{"num_hidden_layers": 15, "norm_place": "pre", "positions": "rope", "parallel_block": false, "beta2": 0.95, "decay_shape": "linear"}
MLP neurons of a small language model. Each row is named by its layer, matrix (down: output weights) and neuron, and shows model dimensions 16-79. Each number is 128 + 32 x the weight over its row's rms, rounded and kept within 0 to 255. A neuron's up and down rows have the sign that makes its largest values positive.
A block is one neuron, or neurons of one layer that tend to fire together. After each block is what it responds to, as a language model described it from the Wikipedia text at the highest values.

L3.down97 [ 84 114 122 134 186 104 123 132 165 134  43 140 158 143  95 112 189 144 140 107  59 171 173 108 119 127 192 108 120 151 135 106 103 137 151  75 121 140 197  62  98 132 166 131  97 175 105 167 129  90 128 143 159 148 103 102 123 157  91 119 143 138 184 125]
L3.down169 [128 184  96 120  67 153 112 101 101 140 143 121 139 132  84 161 147 165  96 159 156 150 143 145 127 139 150 137 104 174 140 150 143  95  79 176 102  78  99 113 139  78 105  96 150  80 113 126  98 129 129 115 124 157 161  88  67 116  93  99 153 218 173 173]
L3.down223 [122 138  98  98 161 141 194  72 178  84 106 111 145  99 122  91 154 146 155 128 110 165 153  58 111 156 109 146 162 154 122 166 140 106 127 175 112  66 110 145  90 120 114 158 199 132 141 132 142 182  88 157 195  94 178  93 157 122 116  82 109 129 124 121]
L3.down554 [143 138 144 126 160 151 167 166  92  93 140 146 108 196 137 116 147 140  75  85 182 142 150 144 118 152 139 120 121 149 163 164  95 111 106  92 134 140  86  69 144 144 126 109 139 109 139 170 147 156  89  88 172 145 186 167 121 137 149 144  85 126 142 155]
L3.down587 [154 135 107 136 178 106 121 115 183 107 116 141 142  71 165 106 124 143 132  97 123  74 114 136  85 132  96 170 174  98 157 108 187 120 159  76  80 138 129 146 111 159 130 133 111 143 149 131 117  89 172  92 128 133  43  83 171 163 124 171 122 106  99 163]
L3.down659 [ 91 140 109 104 112  51 185 148  91  94  81 147 139 109 139  90 118 138  69 190 124 125 164  85  90  94 152  69 158  90 127 140 156 163 102 116  51  91  81 168 101 161  47 191 155 114  67 101 101 195 127 154  58  95  98 117 143 132 148 165 133 122  73 107]
L3.down757 [ 86 156 109 124 106 125 124  98 233 107 149 133  84 137 150 141 164 132 159 108 149 115 171 117 108 137 149 111 154 140 126 112 142  88  77 139 117 190  85 104  83 109 154 152 164 156 161 115 113 159  82 123 130 124 115 149  52 134  82 158 121  63 133 163]
L3.down1228 [189 110 155  99 121  89 137  86 191 137 137 177 110 126 143 128 124 101 144 145 117 105 197 114 135 152 153 137 188 123 132 109 167 168 110 109 176 147 136 134 194 149 139 134  93 135 125 131 122 131 142 192 111 142 156 117 141 138 147  96  72 104 111 154]
Responds to: The single letter k tokenized apart inside a word, often before s/ed/nown, e.g. tal-k-s, shrin-k wrap, Pa-k-istani, Hawks, Putkonen.

L7.down141 [106 134 118  86 105  77 156 146 113  70 118  85 133  54 126 121 121 118 158 127  71 163  73 150 123 158 106 193 115 131 105 169  80  66 146 104 114 123 122 128 116 106  69 153 156 108 109 133 104 109 154 141  43 164 108 157 128 109 121 121 111 234  39 128]
L7.down550 [134 149 171 124 110  87 119 109 141 145 160  85 171 186 125 159 177 144 138  94 153 110 161  97 150 130 115 113 105 159 109 144 169 131  80 194 105 107 161 141 131 127 158 197 141 146  60  86 111 104 155 114 151  98 175 112 133 121 137 111  86 133 157 157]
Responds to: Final suffix piece that completes a multi-token word, especially in institution or event names, e.g. tourna-ment, Found-ation, Trop-hy, Assemb-ly.

L3.down25 [131  91 123 137 145  87 158 137  79 128 152  99  66 129 148 164 126 163 148 143  73 115 122 163 180  96 135 107 109  76 183 143 123  96 119 118 129 162  99 142 109 168 165 113  97 176 135 147 143 136 142 145 135 117  98 156 125  68 134 118 122 162 115 150]
L3.down84 [119 170 134 168 132 129 127 138 228 114 133 124 110  83 139 101  73 117 143 143 105 146 124 130 142 113 148  84  94  94 124 103 106 129 145 146 116 179 138  89  96 135 165 103  85 124 145 145 118 152 137  91 137 152 138 140 123 121 122 163 196 106  93 154]
L3.down178 [132  75 134  90 122 112 125 101 199 163 113 153 166 107 110 184 119 147 148 118 126 128  61 106  95 195 144 118 100  98 173  95 177 156 116 147 118 129  92 149 148  73 106 135 110 157 148  95 136 151 106 133 182 118 115 129 141  71 110 116  93  95 159 123]
L3.down191 [116 166 166  73 166 150 147 115 235 110 120 125 155 142 132 126 130 114 222  71 129 115 147 150 128 162 103 161 100 113 148 121 161 189 145 128 133 105 161  81 148 109  99 155 120 114 135 105 150  90 140 108  86  99 116 115 140  74  97 134 162  95 176 138]
L3.down514 [119 144  98 174 112 176 152 107 169 132 115 129 124 126 145 112  88 137 126 142 136  77  93 122 133 123 140 144 149 124 112 105 112  94 194 136 124 112 179 152 121  57 106 161  45 176 118 131  97 156 220  61 138 125 142 174 124 104 123 122 168 125  98 103]
L3.down651 [128  97 142 100 153 156 179 134 131 136 112 126 147 174 106 128 147 146  69 149 125 142 158 120 194 155 147 132 170 127 148 154  65 127 157  95  96 157 130 108 114 157  99 127 168 187  99 141 181 102 141 198 179 121 170  99 113 122 173 122 119 200 109  98]
L3.down1136 [116 139  83 148  97 108 149 140 191  82 102 138 174 143 129 190 150 113 155 123 104 136 113 100 142 186 132 209 139 128 122 170 147 147 145 110 123 125 199  92  60  78 110  99 155 246 145 109 143 167 138 170  88 143 129 113 122 114 167  80 150 185 154 105]
L3.down1263 [ 89  77 110  85 154 204 149  85 181 162 141 106 147 157 144 168 112 104  64 157 177 132 175 143 140 101 135  94 139 175  96  95 156 151 103 158 101 140 153 131 103 102 132  82 141 119 119  91 107 126 146 127 110 144 153 144 129 119 126  91 100 124  97  54]
Responds to: Final suffix piece that completes a word split into subword tokens, mostly -ation/-tion, as in insemination, distillation, corruption; also -ship, -able, -nd.